config.toml
positions = "rope"
rope_base = 100000.0
rope_fraction = 1.0
init = "normal"
init_std_qkv = 0.0349
init_std_up = 0.0349
beta2 = 0.95
lr_head = 0.00819
grad_clip = 1.0
decay_shape = "linear"
doc_mask = false
steps = 7630
dataset = "wikipedia_en"
MLP neurons of a small language model. Each row is named by its layer, matrix (down: output weights) and neuron, and shows model dimensions 32-127. Each number is 128 + 32 x the weight over its row's rms, rounded and kept within 0 to 255. Numbers have three digits each. A neuron's up and down rows have the sign that makes its largest values positive.
A block is one neuron, or neurons of one layer that tend to fire together. After each block is what it responds to, as a language model described it from the Wikipedia text at the highest values.

L11.down131:127123144113190125085170158119143065116098108052196173088092147111105133141062140107119113129091134163129108105162184181125102089175170103101116099167135158123098136146158135133142149117106135106130129097097090120084079143111041132147082150134153165164133154111168113140077086131165160123
L11.down146:127150155106143103126092159110089155150122060115158108077078125121095133087206140103102171086152138146154123103115119091109147101171188123171142100117165105136124116123139141143130128087078184126114139063080112116138131133122178104171145106130147079161179172102100072125195124045150092143
L11.down319:146097189096131124092128133116101151118091117149160206154128121119088158112152134158076063152135081094114120174141139123138084094154116063134094092129121093132123093132128107109153107098101102157153119144161152137150179152101142149119140121150134133186159134143076157117134083095170159147
L11.down329:125065129132118089147128171131158115149163141105133154102123084100140108146174120085112130208150158121161148166106150078122133120165185135217150115166115139153131104162167117086120199162132105125144126110099121101068097142156102113103150153127100207125102103150137149109121173100128095123
Split word-initial fragments

L3.down287:073147093084182144111127072124091138142118100133147115132117183121087112172134145133110098158048120134134145099096106133133154088143169105137104070098093185159131156121221111147150106134129104174132146115141160131149088131079084153172101158118102102137106075117149109101132160161081150151
L3.down508:112149141137077074097169160134078185151174172113103135212118140123128130090094148091135125104079123197090096135096099215080126107148106062175084158122101169105105110148098101152121118142136105151147105117210138083089145125125098109063140104117105136087140171119102123094160180141088195083
L3.down513:112084111079171134187052107121146105131040154120147147115192128165104087166125098126135132142160111124109132092142087097118162130095130193097140109117106197131109177143179154153124139106189059104164123068155103137154122115134151166125075087142105109093158037122117144094172093133145108105
L3.down679:099097192108132108162177105124075101195127105040128124143115122161108160134105134164092118091164119118116123104123164120195156083113125123116177080114138131144062138113139086159081118115110110111117130143159119090130113163096129126155168135085106119123081110101114143094160165161117160162
Country-name word pieces

L4.down235:121120146096070140099110110160085120083198129100162170130115079179119137168158178090147143145115086061134130150189132085144153175090130125164131179172112172098120102175128153097116084120122143148163096188143106143159206107079158125132154122116142123175169122126132100155103158156111108120
List and table entries

L11.down18:071110142159157178111133075124164103108159081111161174157081097145110172187177156120165132106133114121111130200168127093130166147188107150162148131166126179145115128165076116102199115115145119101174100144174147206117094111094120137064053171125134124195115149095141092095114137183090143130
L11.down254:161142181084133114141108102105103113150104126162096121079091114115097118094099144197124094135146072141110119109123123068066109182103139135145151188152107109121146099104121127117132070132146073121129120145054091161104139105102149121100157091132192110145063097131111152100144139141089079095
L11.down481:171128123112163109144127120115157135091107124107127135101137113136154121196150146113103100171146121143138148124176112135141151105136100111124135110164141142102136124148178167133132139132084122135118161148118141108142098156125137113134161078120133141183132064131113151185145119069144133127
L11.down668:076141160092114164130140145125104157096159101032118117080126130117116121168152103153120131149140078125088112095130160151124105177134131154132158145124110116177138067154151112139137123126144151156158097089085088148095174135088094140173133115108147123206139061116156135110124139090115134171
Relative clause openers

L11.down170:080138148164142085104194087119130122174067090129121157122106151120115187138194141125139177117128160121096135126137087136115150076159186117078087094123171141141102160132146125134153125182113151149126148200141086096139151112129109136124061121163105169114114178182131150162148146100144193095
L11.down425:141068083119106141129135171171105152148126118153169171144116106154127103086096083134101161083161144139093108133152090101141097109163151128092152214088173171127136177140122170147136169136196139086107188142106121091076071165105119122108148074112105105106128106120126143114166106138123180113
L11.down460:068127130101163084122111131137118130078085139123094101167146151164087099162146077123155168172148120148129112119093157152103173213088136115165153175127100045118133154153141153149097156095108159103136115089097104101149092143132133127200114100168125122125119110106131093124109142183089118090
L11.down489:130118158110123059154107126186135155103133171146136150115122128106147182093132136090098067149153135153118091134137122120127143116168146188117122125181152095146129144107089142162139106107149114125100178183102183133171167183114084131095166137122097114170131151116123030109110078156147090133
Mid-word fragment tokens

L4.down466:129161186120130098126120155114118125153127120149133108159200129141171101163109159149083122209099083075148184175117110084139155091137167150116141076119120181109125174118105091161123153169060139156129161160178125095131173170156131179122075122107129117117118106125173102121124156108144123090
Mid-word subword fragments

L4.down479:135103131143138142161134148138104118094127081088102150108138104087115140154158108150153114081108108129195140090147127113141084179123162139067131150150147135091137109157127143136174128152132196112156099129075122091157134113127083177134137056100072140110169142166117140211139088117110152074
Word-continuation after capital letter

L3.down51:102126149100125089111060114149170143125113166166069171042086093106132111156084149120167143108156131216144148144184136078140113129139126151116125150100098144134174061136151077076125094144094152061097155149102093123113116166130124182119125118161121079121151136178140098127135155135127127107
L3.down392:119138145119194153165119163150105136129150119141063157122154177183088147119125146164137148125144152106106170136067139111128147157103086172164162111131101188182116134137124183127105107135105184099121149136166120115099064125158102148164121178143096128092137131119117169169125194164128124103
L3.down658:140108110135157098085137169117165188107126134172122100123123153080067145108122162088104103165104078095116074127133079150165139082153141150107099086122151100126071121117151123162118110095110109164126118110127115128126126098136108081099129155107095110114177133137089113150198134136150119168
L3.down684:110122175180133121107189125080065115113159099156106145106104098097061103058126185146128134128076121139214159098101103080102132119149112107176131116081119168112119098127147051073146125156133118146107120061099160133118116096131163116147174138102140098149153114141159119120151134157121156094
Mid-word continuation pieces

L3.down172:087133167113122185193126123115126105140149081108211114127128106190166143157121082162150095121083127099115082123138102145086145136111129134150112069172152117131062064076129093122063133166116119136155121102142101136135127145134053067113116097132200206149163175058115135127109156146104128106
L3.down226:111104108182166099084196098083135139143181097099106082144154124086093117134113105183111130156197057174132107166145157118102071150105105121077152074126094163134101118091078091107169118147130119142146117100131083139026114119141100125141116136107113045119122141137065157139152098155125069143
L3.down254:128163191150094071074119098142165158088116092117131162076128209119099120112117171189111175138132114156104132164123140089142140112166112176127147143148090098099180118121129099105095124143087131125158146064124140156128182107197103136132098074112128075046117081140076142091155087120164090109
L3.down650:095160136149158138150118135069118109155155112108170140164156132125095090084094101109110091163103157058161144169189105164161131149149108175128184138118061118138144082078102123101139162176125172197156090121078151216196170157130176169133124123082138107180115144166122103095118192123103089101
Article-opening copula